config = dict(
    num_hidden_layers=14,
    positions='rope',
    decay_shape='pow',
)
MLP neurons of a small language model. Each row is named by its layer, matrix (gate and up: input weights; down: output weights) and neuron, and shows model dimensions 64-159. Each number is 128 + 24 x the weight over its row's rms, rounded and kept within 0 to 255. Numbers have three digits each. A neuron's up and down rows have the sign that makes its largest values positive.
After each neuron's rows, "fires on" lists the tokens most often at its 100 highest values on Wikipedia text that the model never trained on; "fires before" lists the tokens most often just after its 100 highest values on Wikipedia text that the model never trained on.

L2.gate324:109122069138124133091126088136119106135138103155136082062108095114093119092136130149128085152100159156162096141155105173129145113110149110110158141143160164165084117103113149114099109127124162160110130165157178166145134151106151128102084131191169119148110138149129141127126160139093112129
L2.up324:163128072144114135111159110107090105126154131134107099085127092100107151107120137135130095163125110164144109145125079164140099096112136109099143149113181163182083159091145164095089096118127146173114129153154142150104122172116130158092099124142172147147130163135131105111109171116117098126
L2.down324:129149100112092137102143089161110114145123106178125098096160093142092119078153125153107093118140127137119071140153127143132085073111117098118154149116120177140149137116142122072106096110107173154121134143126144123112138145136126157107096147144149097155109121156102120162126130122091074165
fires on: " comp", " Comp"
fires before: "et", "le", "ar", "an", "o", "os"

L7.gate448:123090143152154092113085155116121115119105101159098134114143070089068139145139133105138160137130159163129109090110133143136114152105107159188106134109124186132101089117119140173143095076134142157130135119164133192166127134128171174086156158161109137125100144120124156125115131132124139087
L7.up448:122112140127130088105091158086084105134124117177107150147151072146080141169133147134135151117143116168121101106139149145135108131106104185200091105089104174124127118142112133161127100106146173159123147115166120188144108121157149165126157126131090135115098120151132159140112135111104146071
L7.down448:078107136125130115102127167138130118141099099131117201098139104145060163134119115124083099096116115142153088164139161136146103103105093150138130110099111119143145129127137153156073131110116142134084114120129117144168121089117131157176178115146129089097115121175148131147119159129075134134
fires on: " d"
fires before: "ra", "u", "ri", "'", "au"

L7.gate707:116080124122120106139110118191165107111083068135067101125116103153116111135118096137136149133119170128134152138114126129121165155142155120138110139086130139159101147121123114150107125217184126110110122148105152139180168125129142110098154168144118146125124109098130149154131121137118104139
L7.up707:085085136139114120138106131168136122134105068139080134131092138166128132170143091158109124125132157125113130138144142137124154126116145107127126134110129145148101176119141095126086080198144151121102136118087142118173172109148114126106152119145126111140135091101112174179135115163154110142
L7.down707:179143118122135167133146177100141088111090158127142139121115113089108083096138168146119133143124108172107148112138169148110127135133160122146117139122130082134101146131140132120201135132106144082107152123091115061116147118103140128095085094126150127106125149140102112166117122112140131130
fires on: " (", ")", "==", " what", "er"
fires before: "\n", "born", " is", " was", "20"

L11.gate670:128088138146151106131113135134131206123126101137098141071099141123148112082146129132125143115083132117137139109132109131105157115151118140084169136097117095094117089115140146170153147108134165110160085140119132124121123119090168150084178166113101126164111138108145140110114117156097082122
L11.up670:142141114124110113153102132108129120136133131140108083106124121163143099107127140165119144129077208105138068102155168130132159123129122153148104126133113116138122126128130131140164122143113145097175105137128092112128082102110120128106121155153122082123124128122132135046111099130119112115
L11.down670:110107108105162172130150158127124193115137111085098185105136102165111129120136167099101150106151165138156145111120144153140118143107158128111107159117146121160121145146090139122121134096106141137143089133141129141096094147122110161145133150109132094147153088128084064102085108154119119124
fires on: "-", "co", "•", " a", " ", "s"
fires before: " ", "ver", "•", " Time", " De", "ed"

L11.gate62:105148100123131128125120081152135099130110124120118094117093115118116093085129128148168107132140154148086132109106096113162150105143138121149123193132118125147106123101121136109140151138110146163106124094096142146147151157115158140132124161168145138125130120084146135109105150158108129135
L11.up62:117150103113095157145083115155146126121136159127117116147099087141105133120138144140158102116139143121131170098137116091160134115082116160127148134112125120076118096148127146116125124117128188118075104106172098110097152173129133105093111146131139126097150123125147147084096142156138121116
L11.down62:117142145148191161088110096116137158149133134124136164141137184120189135089097121139117144157107112117081138139113121135102119116164129142138147156088104135118162074114133110123125135114141109146068097135148103164167124117094128140170125130154102175162143116114126150125154136102128112101
fires on: " ", " De", "re", "vi", " Le"
fires before: "•", "n", "z", " ("

L6.gate758:116115135127157128172092105121182120117110115138096069121102132115140096158127124115140162117122153127120115143125125155140170156084098111142128158112096151125122111138119105105116111143130128135106095098094147178142132127107148182132151132160134100093084113097113134119121153118074119134
L6.up758:104080123129187144150102131134158112116105127136106088144122104132160128140129138101170140099150131110104083114133134163118112110118149142156132075128142158132137100149147117085130153099147121139122120134076132099135126118135115130118134124161100136111097132115112106168109137144134141127
L6.down758:130144146105130121109150165141126103100129112122115140115153104126117104141174100167114097125142142121143127151118141149158138135144075126186141112116124161107108151068075094159104152132121133117082132117155159130155146092117131137118140132150099151118092137131095187131127127148125135139
fires on: "==", " ==", "iv", "lic", ").", "ed"
fires before: "\n", "al", "ist", "ations", " in", "ed"

L11.gate251:122086107151182130078067122141145122113117130167155144130162111133124114093132095157181154147101147124174099118110105153167099152119135103122156091135116109149135132088175131130121137163150136113150174129111184123132128151111120081157146125168154136153154144135118113153144148115120093122
L11.up251:130070136148124148114121163107086133135067155142155119136110145142159128131125143106165190112103084115107110121138101129096126190121125100131135159099148153131156115143151125132146102104109084106143122102156077141121128072142163116103149131154122080153127100104140135153089112151148111109
L11.down251:175120144086161153128112113144102125205149112132102098138110079097134145121179130108119091162157133132128112194133147144162100124118119118133124150115097144090147149133100101156131121112111136132130111114137125099090152110130153153119083117094124142107120122166103119105128113115114180122
fires on: "===", "=="
fires before: "\n"

L10.gate386:123101093128134161138077125115144125113121112163097114128131129086070141131065119120126119106137123136106109149163112115148113165103113099152135156115142128167126137137129145127132139158146115118147121110122129176098126114103168165106162174131159184115105168130146147119199137107143159127
L10.up386:142170106119129139148160059167152150139115150120127136120147181162152126157116166123144132124114120167172124119117106109127102138149104108147137112104142192075103118121135160165087138137108093116153148092112127122125111146127148172113122094171142147166112097185128108104118132110158113163
L10.down386:170163159106161153079145137159166113127147116154105110140098121102114153152156149103139152165100175136111155143139154102131141148112118106101152095147187139135160126126120177147116120080161170139128144135133155100135091105148151094129165106177127136156166116128127148102133167166119145124
fires on: "d", "er", "ist", "ly", "i", "ed"
fires before: "n", "ed", "r", "ally"

L2.gate720:142110103131118121067107130106171126184099125152092096131081128097127106123116140109155126143151126125081133145142112148163121124126089131146140168081148121138099125170133102174119104107148128105090101121123164125124160135113144137119079116137121092112096137121126102149167117139108152116
L2.up720:163140112138109113057124124103129147191107120123102105143081134094164111130100165131154119152125091121093129151145106147158129126102129088158131117080171143165137135172126118149122125096145110113101121113128118137148167133117145126114102125126129106116124143113144113147171120125094148139
L2.down720:173128087119120124163145145135137164144117118115076162143144118124131137166101125144119130090111143120100126144111125123108147144155119074145118127132124123162149140188138133190150101159143105104083150101099114142101121116131127088105114145157109147129126123121140116145163126147149097146
fires on: "===", "ce", " from", " =", "ide", "rom"
fires before: "\n", "n", "an"

L6.gate473:139135137135163143144127086134112087139147178098155124154104105122139097127131105095124119128128166131127146153126145171166106151111190124156062133152134179151141116163127137145132163135144091118127087132143132163139130136162141130127120113124141129176128127121156142131194117136124123177
L6.up473:129126143117103136127121122137160109117118142108141121108181065109114146126131159119118126119156145130108112116158104109116121091104134085167107146124128108118143109115087145138168180132110139122148103133139116152140126123160121153128081146152115101086127111108116126110108111092130112149
L6.down473:097121134123171087129181121143106125094167145087116139096090149121125116138149117118112098129161132120143147168125096116157131159109113144115136129149114157098118134137118142117092126126102142115106167115143120142136112136082169137104153115116122127149127123167128129135126138161084146139
fires on: "C", "A", "B", "I", "L", "E"
fires before: "A", "R", "H", "T", "N"

L5.gate713:161123099119156134130144145106170089109117095118120124127098089099123112100164147141134138135105110113102148127131117124132167112168116124126100103120116142164060123156091174169130127109140117144160097139139107140161148113123116102093157151156156165130097136135147126125115095185109094121
L5.up713:142118119171152112097160126154153105095124129151164136106110130137124114100163155120109169146147144112145094125131125129097152130128159087114124084087114135117120110159139155126148125151097117163145148153148151155118057136142138104148142157156144099151095181144147165128132097078095109139
L5.down713:142125120141094139142143130142127112101145103140148137108137183123107125144110112123110161117139059126121147111100108129102145102156138132140119089125105148137128123162099097115174100142108126162131158117133087104111139125103117155177124151105147121159147105139139127105112122117082103128
fires on: "iv", "equ", "pr", "ev", "ll"
fires before: "il", "ic", "ent", "ers", "act", "et"

L10.gate308:138105074179139134144126129116140150089130098140113128155140078122084097139132156092117094126078125126155146092142137124137126159181114086141137115105095140148124080171103134135150128099105120151123120159141130130110135103128134101132160117120136113170128163140114143155135174153135095093
L10.up308:150140098190132114146128124113132169106143123139094170136147113129054076118153131097111123065121110132142105133092170133155121183134125105115127112119153178124138112145105149140078109103129141138129176147128115063109113077091084081155135106149143116146075181138108123159151160127142122113
L10.down308:141118110170067119081116115131124132135199125135109135116115133127161140145129093096116138116118109103169103098156112085123140107081114101152165134152138105132089174151089121132109122125116130123091148101128128130118147112114127112120102107097096125103091083155134137084148113141139157137
fires on: "di", "f", "ge", "u", "p", "id"
fires before: "th", "ate", "it", "est", "y"

L3.gate315:119139096147101112125132130158179091098147156118139118120138113149072148105049176160154122149136161139087128140129133091137118107141122131094140127123155136105131108131140153128155102144133110110137140138138102132114146158134147084115126129186128100120131131141114151169146144129111110132
L3.up315:123111073127120144128132110148132149144138166130127133149091146108114152155099160144128102115146117140114117145106172140139113138108123115150138076118091132110161129132121115147099147143133092150110141117158175112162130146125154148142166141122107116105183150115095142139112126119123121152
L3.down315:141111151139134120133150173156138117103119087151138146123158149162167145120140116133133164134101168126098146107109162121107130124125115118095133103115133087094089145091159136119097130099154162141141116134155109084161119167127127067124096134110120124128161118118102140113109082123128092127
fires on: "er", "mp", "b"
fires before: "n", "ic", "son", "l", "t"

L3.gate265:136145145105128094134101136125151100113128135113124126100146140126121120127119146163143163136069111150137150094101125134125153096146107131132163123180114120135084127102071188136143126123152117176156153146151151109152100133135149123060155168179112095109105137144156100095146111149119138138
L3.up265:168156113089145119158118117126124101162130122085132170109123154108152122113124143168123175130097124145161147092121128136136097111141106151109158123200108119128116185117108151132116111119163155145131155107140136153123086153149128105107146148157110135114089113123157109105116129174087136128
L3.down265:137103169169116130134104130142136138112080120126099123102093120112142153076102139149098130093085138133148136161131152164085163106109160110144087128161117141153134116111133155158142152109105143111103095121145127114108152146115122143142093151103157108175135113141134118153191146127114127132
fires on: "-", "op", "ig"
fires before: " ", "ul", "ular", "ure", " Time", " Ar"

L2.gate213:149168153116157145079142127121150141119108161125137134133144136134111168125053149091115115116132146128118185133153113127118111116126134127135137182098160101145163136141129120124197117115145149119171109134140159108108163117142108127138104157161094175114161109107134171105112086080136124104
L2.up213:156155138119142127064136127118144149123111171136142145128145140145129171118080164118117112134159138140110159119150127110109117093120160135126146166090179117120147105145134115106197129115156142136162115138110176102120144113125115130129110123160114152106162108115139150130112099079123113111
L2.down213:150195158128138110130124118101138164151131159148089172152148167120149170111101132146083139141144088139135134130145135107124073092134123123124116136108112092138140177156160105127115096134121110140138117102134133134095149099067106139129107131120093134104164085108139132147108113101131140138
fires on: " no", " No"
fires before: "n", ".", "ne", "min", "vel"

L5.gate603:166093095149136161072102107176107139123141097132145106095118037108110156116131138091109097100144143158126126120139168116133087123126126071106137126106189133143137102143109134104117093074141135113146117148106142126144143121115123130100097134192107133137136139184092106121106125153094102150
L5.up603:166115093135085161116106103145117154140143113136141109129110068130116151123114145106136106061134122162125118144153163129162074128138142091118120128096161108142147124146126111095113116077138168127118097137174134097122158110113118122114082126161103120118125124179117130142110098126080115156
L5.down603:148147102130130136104149129094116072131150140175131107150157075130098109106113074107124100128107133140115147142141123155154102136135152095169165136129116175105138141145130166120104128110135148173078113145169156168079130124152125185122122135156164103139089106136103103145123142101074114158
fires on: " comp", " Comp"
fires before: "et", "le", "an", "ar", "os", "o"

L2.gate336:126125103140086108103126132122133107120117099134091106089113079147131143136121095138111110157085177170154126127120146096090154125135141141125148157129116147126150124103085126114114120137148127132115082125122160135147120179114129133092102179154156132136090137161134109122181152146126102146
L2.up336:133115124127066115114131143125130111142137087149090099084131087127130153123106103174098092132090161174121108137134121115120134123141118134112126146131085157142143144098119094096078137120127157144135103136158128163119113134092131144156072161158141119138087129142159120134136140125096115131
L2.down336:144110120142100104087112106126152139114110108150101114118130115121097128156136157168140112165147120105118090113142093140101127116106159114111135136095124137092170130122125136123137168078155168134119142129147082103127162113114104138137108145152190100171114097113152161135118109148147068155
fires on: " comp", " he", "\n", " Comp", "mp", " He"
fires before: "et", "os", "an", "le", "il", "="

L10.gate734:115174102183158100079125122095131138093103121132084109128164108116087135136112147096121128122122120137161131106075157129147110094138114128141128126079125154108124126087095164157123204125147164086139130085163157143147100142115141101120142132171123131129161143093126131114128137115106105105
L10.up734:131128081121161135089140121107133138114117086083074114138163071146083135124126138060095119101159109148098115166143151153134090150138182085145128116103106170148099128099122128152099164086135100157056095158139116130102108166117171150113139123122131128140154119147145098129136156124111133104
L10.down734:101134131103144109176142128138129115131085135139125113133147104129107147158112158125134168152135136110136136137096181124152075149131146112162119095111096127157133136112109129132096139107108133144102122111116115124135145139187092120133186121134119111148120111168124122152142136144105155099
fires on: " d", "l"
fires before: "ra", "ru", "au", "ar", "u", "am"

L6.gate178:135125124146140143122106104149180075123172155152106094150125103134108124124138102146104120145146129166090130163113113114127168153136098126093108123087133090127128109145132157154142165189129098172142120165136138112114104155105120103095152107150104123140126168112184113117148168147108157072
L6.up178:123169122109141124134154145121136095104163149107142123116066147165124129131083124151158114147092147139103074092144145105136117099125131157159168097146144122173110133137102145107142145101130166109098100095160130140140099120144176130118159154132149133090164144138097172096129126140123127136
L6.down178:137095067098138114117118126151135107117139115132140097155143102140102134123119129095092109122174115115134128173098141129135146126159086076123096095139102125132135131100127149132128102145131167117144107109151119101113154142122135126112116133122105111133111089155121114140105129126097119088
fires on: "er", "re"
fires before: "n", "v", "ies", "ad", "en", "w"

L10.gate68:101100130126116105143084132160139104124165146108114099125152118165123112109094138139129105104121110150082145162096115122157158110147161126137096132096126102129122093138133175141176173104147126126110122180137114126131159176139137110106150123138109159109112102134148146122142128121115101101
L10.up68:088135141131127119074088085140097104132131157107108160141100174161115126142128104068122133131153122136115114130112094120124143146144082157153136126135149135150149139121125124152094098079128101148150082163141137119125140120129123134116122072106087134144131091100140139148141163137140143140
L10.down68:149122125162110145108118126124132130113142154156149119136164108096120088122083136116105132113155133136155145087114153137111128100126158104091102155147137086122137107161143140124116159153141130138147127134141104170143164113131121124116101147152162174140117142139155146092130155152074074113
fires on: "ver", "vi", "re", "er", "s", "n"
fires before: "n", "et", "t", "me", "ton"

L11.gate145:106117133154149147142114101115160123131137134135119107101159127111113121123108100096137123150137116113103080080136082121103093146118094166149147147154146143127126097074137163149142120078141133148141124119113127144147105130078173155109161127126132145104130107175147117131152102127074086136
L11.up145:110150124163115096108160122130154102133139081177180101133164110143100164133136140125118130111121111121094131086161079096117116132160145111121175119081119153104120117157117096142101152151094117153092126142162124128142106129138109134119145115134105091140133113116111142066084129118127136143
L11.down145:082178114164144111145150118144153132143118146120139116102106125084152156120093156105155123102161130113121103121129098083128097139071163151129118056126155168140191155134126114125136127129134102106111101079141106135141102129109147096137178093095083118125116100142145133129148092087106103109
fires on: " c", " C"
fires before: "iv", "ult", "or", "amp", "ra", "ri"

L11.gate593:147074129145133125143120131129122119125132125105111108123152144132106095180155114113178134134113112128113162115116130124104101146132132145128135138089148172133138100092123115135113146107088086140136172120118168095165112146166168106100100162114130169144165112115104147129129187137136155179
L11.up593:120120101124133140109144114122108141131122102141142121111120151103091132125138122168142084135155100123136112133133119100133117151102127140139119128171179133125167118123151131118123094130117150110110126105114070142117088080130198134168151135102178103145126126153102108145130113190111146117
L11.down593:099158159099097179146147145133165116121075138123161117100143110133166102139112143112118134113157099108079167103105153113122140138111107115076134084119114167123128104180099104103124146136108130155146118114166160098154120134129102119103114143137095132111113092086073141094140127153090136116
fires on: "ed", "ing", "ated", "ved", "ive", "te"
fires before: " in", "ed", "d", " with", "s", " on"

L11.gate660:110097124119150101118105107134151104061143117144109114121121130095123121154110092109125124168159168139179129109110103126104145152162143107154124169096107138125097124122141129121164139153160097146106119157117141139146098092100113089097133142135153147178128121131133093103102136133134142108
L11.up660:125115098086105169112113108149122116088161108142143152146138121082130112137147095137125166111151170106153101111137131118120124147147119103138129171137096105096104156143153132110134122167177145128102115185064136108121112110103102116117126131102081163133116132152152105115078126110114158115
L11.down660:130076072148095147106127153141082134121105126148108146126207076155150157119136147123115154099116113121100102125124137118112122094133102112172148116130112150112085087144147142147104137138132165129144128075132158129160087080121114101139181115114136098078120096135122126125143109113168096151
fires on: "u", " Ar", "-", "n", "•", "r"
fires before: "th", "gu", "ch", " De", "ction"

L6.gate434:097125123149137126118114120147129142141131107131084126161148111139149144095080154108165073115122117135099136141111131141126117162128114108110136124090110108146133124125068128110138131088173107113160097132127164132136182133101177093154142168103152121123068150109097116123123106173111062109
L6.up434:126141120189112123111143132098081154125135101136088129156139107152146107106146110088123089090147112148132101134108138119126118156124098085103152152120119148143162142154083143131116112055164097115143110128142168149137136127094168109148130139121148143098105115071072132143105113167121083141
L6.down434:085120118128136135115144113162099159119135092134143144114111128085151113124096138116144124123098117105103148171072127138120141178161108134149121075113109136111128140142123114148125097104153131132182146107130092124116118137142145165154157156077092127143093108164138123112146142127145159156
fires on: " of", "born", "elected", " Ben", " married", " served"
fires before: " the", " in", " as", " to", " on", " a"

L5.gate270:109151112133171129108118139126156132107136122150133117126122128133061114106125115138118137134100145143153111096105119145116120108163169098165118094113113148141112119108101115172138101103143133156130151148130122144124130122108135111117125158200143143114101141138140086121123150152081100122
L5.up270:120168128122147137119124124091140113131162097160156135157145135166071112114154142167097153127123122108171106094134134129096096094163154102147098095104104135100129097128121105164123107109138145149121152135137099131122120121106141117133139124148141130086086126108120102143115119148091082100
L5.down270:133145134153142102119130140133092109149136126150162150173134165121126115078127173169138156110137111154121135123124151129116125125075121113116101101146127154131113157139143143153110096088100127139099165113120093160097152095116114161167111130145125148105080103144112111121148127128108110144
fires on: "gu", "equ", " qu", "ev"
fires before: "al", "it", "ent", "ar"

L2.gate224:119106136170090067105092127144152137091164121094094106098109145089116093173094119100157136104128112104137144116162137100144131118124127072167137128115128134152113125122100108158124103101152129095142126075100116130128139135138106126132100111168105106097095110119120170150136128120144145123
L2.up224:141129132108120078123111106140142130160155112107125118152104112063132141103136137152140122104133128131148095126120153101140114108111124124139150067126165161106153146144105111154127131121133144098122147101150150159112150116197128109191152114158125084135136112165113159171126129091148107129
L2.down224:163137124174118131142117145119145141143106133109101138150135092142129137114132118127132126125120117079136111138094149127154152170116108138099086111154151151117141139108126168132147155143143177114133120122110152129189142097131130094146093117163097213105154143164138142141122144107190131134
fires on: " =", "row", "et", "=", "mm"
fires before: "\n", "n"

L7.gate430:153090135099117099131122126162104118131117120093134106108140123157140122130101125158131113123098122181129130124093087163106131148128141098120138157165144139109103122112082171126105103129106107068128140115142178109149146124128105178145113146121109150135104132120117125139147108172153147128
L7.up430:111158079108126065130119132143126091118169140140139098117175061154137120166122145123101128103131121145115119117129114123124113102142110085142153145159144127134131092145110142134113148137107164129111125134178131132089104182104131197096146153132114146092128096122110122106117143155146111145
L7.down430:132154107134100105114139060146155078088130150129172172164180176115150115150132138106122105105056175117124094115131115127117166143114164137094166145138135136107141128098146158102110116097088108179063144138148134125130119129097114121121127113131139095133135081142133157144128128146117131138
fires on: "it", "me", "co", "re", "ent"
fires before: "an", "le", "o", "a", "ina", "la"

L7.gate162:077110110107159110125099096105174168131110112193055123155137123106112125126075116081188128126103117147105143105090110144123144160129105077139158125158185151166139142126133130128162157119132118148103153165146140144135152144093172102124125143142142149131130126088095121115127159083151119106
L7.up162:118113105108124133143125133128084174123127154135084098170114147102148131127134122151133096082175137161104117097099127112103109114125111099169100118133151139160172108138150141143122132148156137075156168143152102172132175133087130121151130099171088140163106129123123178123109128114153136170
L7.down162:105100085168147153111136129087085098142136121089120136107127126094118099138135112122118131174111132074121109158116132163149138129115118154155184145114159117127147125136133076136095138103134130106123159116175138122137147105105127126130090126049176144139092142121148121107101173134090178111
fires on: "===", "tor", "\n", ":", ".", " father"
fires before: "\n", "ian", "ical"

L10.gate531:134155103136130102081118052143094090123116140141122099119143144119115096170095101135122092139142141132147114167129044129157143133151122096103099119123136147123120128108092156125145157152107110152136120164125121165163173129134140103122167127128115162121136092096121175114142117125137112132
L10.up531:146132121126115124088120091149127107160178148113129101137089147149152075149147159099151123139104137137139123140141122076128131130110137100147114143146149120143120166100156145153123113157148115167121159117142139119152134171131134151142173115127117117108136095130130161087152111124137127143
L10.down531:125139133083150138099131122135164083134149099127106136098086137205163162139091158095151115102142104150113131119129124136092149150143115153139182112120133112103131125095115132141114127136126144074075152114135120086127114096172127133084117072075151127144133145117134139119103133137142128115
fires on: "er", " of", "ver", "now"
fires before: "n", "land"

L11.gate142:092111151125145178140072085183134165124113105147117141154134150108132116096099109096140107105116098153148124063105115137165102163115118117138144126089147099146095141141151158122107141129164151137109140120143160141146162171125139133135163134174108109115117127154124103145136143136123120137
L11.up142:129170115122216126128086112118093131153115106183103125137141146120138143109105088121127103121081159136124079144128110134119166156115142112097113103062172132199121143132137161124118156133128116131103144101135148131159125136108147121123122134157147150118116101123138110140128145130111133109
L11.down142:142122167120104150136101112126145161169098145135122146107137096071145185130091153096139164129138160127152149140124162153127108111093091089074120120162145142116147130114154137089095122116105116076108110117163099089128106138140107151130087154137102123113099143141113147107122164090159141119
fires on: ".", " |", "ly", "pr"
fires before: "\n", " He", " life", " In", " Su", "act"

L10.gate75:101145124125124125117143121121188134109131137142126100127122096125074150144109103118158129160127094149116157139139115110128117113089170071124121179100137128110114106134146140110163138149128181154145114141134150153161106121126124099131146133096103141124106135141129128149082130136137115101
L10.up75:138113162112106172114115078132097107104129105152129144161121173117141116136064156142132104131101125097108127094130123109098159132111092129112087129141119147146115132117120113130181128119140138099075069142124137123095131128140166140122145099117126121089183120183122186114121154147100165121
L10.down75:160115128120170133099127143139133112105136141123146123149173136143145143156155111085103131133134112106083165107116112135138112117123130130121147114096095121114118122121109127099144094139092173137150140088099147085159132125119160099138117145127057114078180145119127124124128152147169117127
fires on: " no", "tra", " Tra", "ad", "um", "d"
fires before: "n", "ct", "min", "ian", "vel", "pt"

L10.gate725:083111135158175116153144112112112130061149140134134145113142118125128128139087115119152152164132093163136132060149106148158162136145092111124182094136124136147125126118119091094155121112123110142119117117073123126158118114116169092154121150149138144096091111129123119092134144133166156123
L10.up725:042102148136152160146139137145106124130126137152112132115124132142100126126158113151138117133133120172114090122117166076099118104088121112144090129120148126113165110128104102145108139126149133118123135107126137101158120171121113125120105177100117119108118118128096138105129101163160108146
L10.down725:140100110139137117123143119113146182135147154154146145115119114166100082132144122103125098142126092107125117156086123113120145177165130106121145115120130142151118097105083086092120157137148114122168112153159153159140117145171114137159073125097107120143143123124119128113115181130110180165
fires on: "ed", "ated", "d", " served", "ing"
fires before: " in", " on", " with", " as", " a"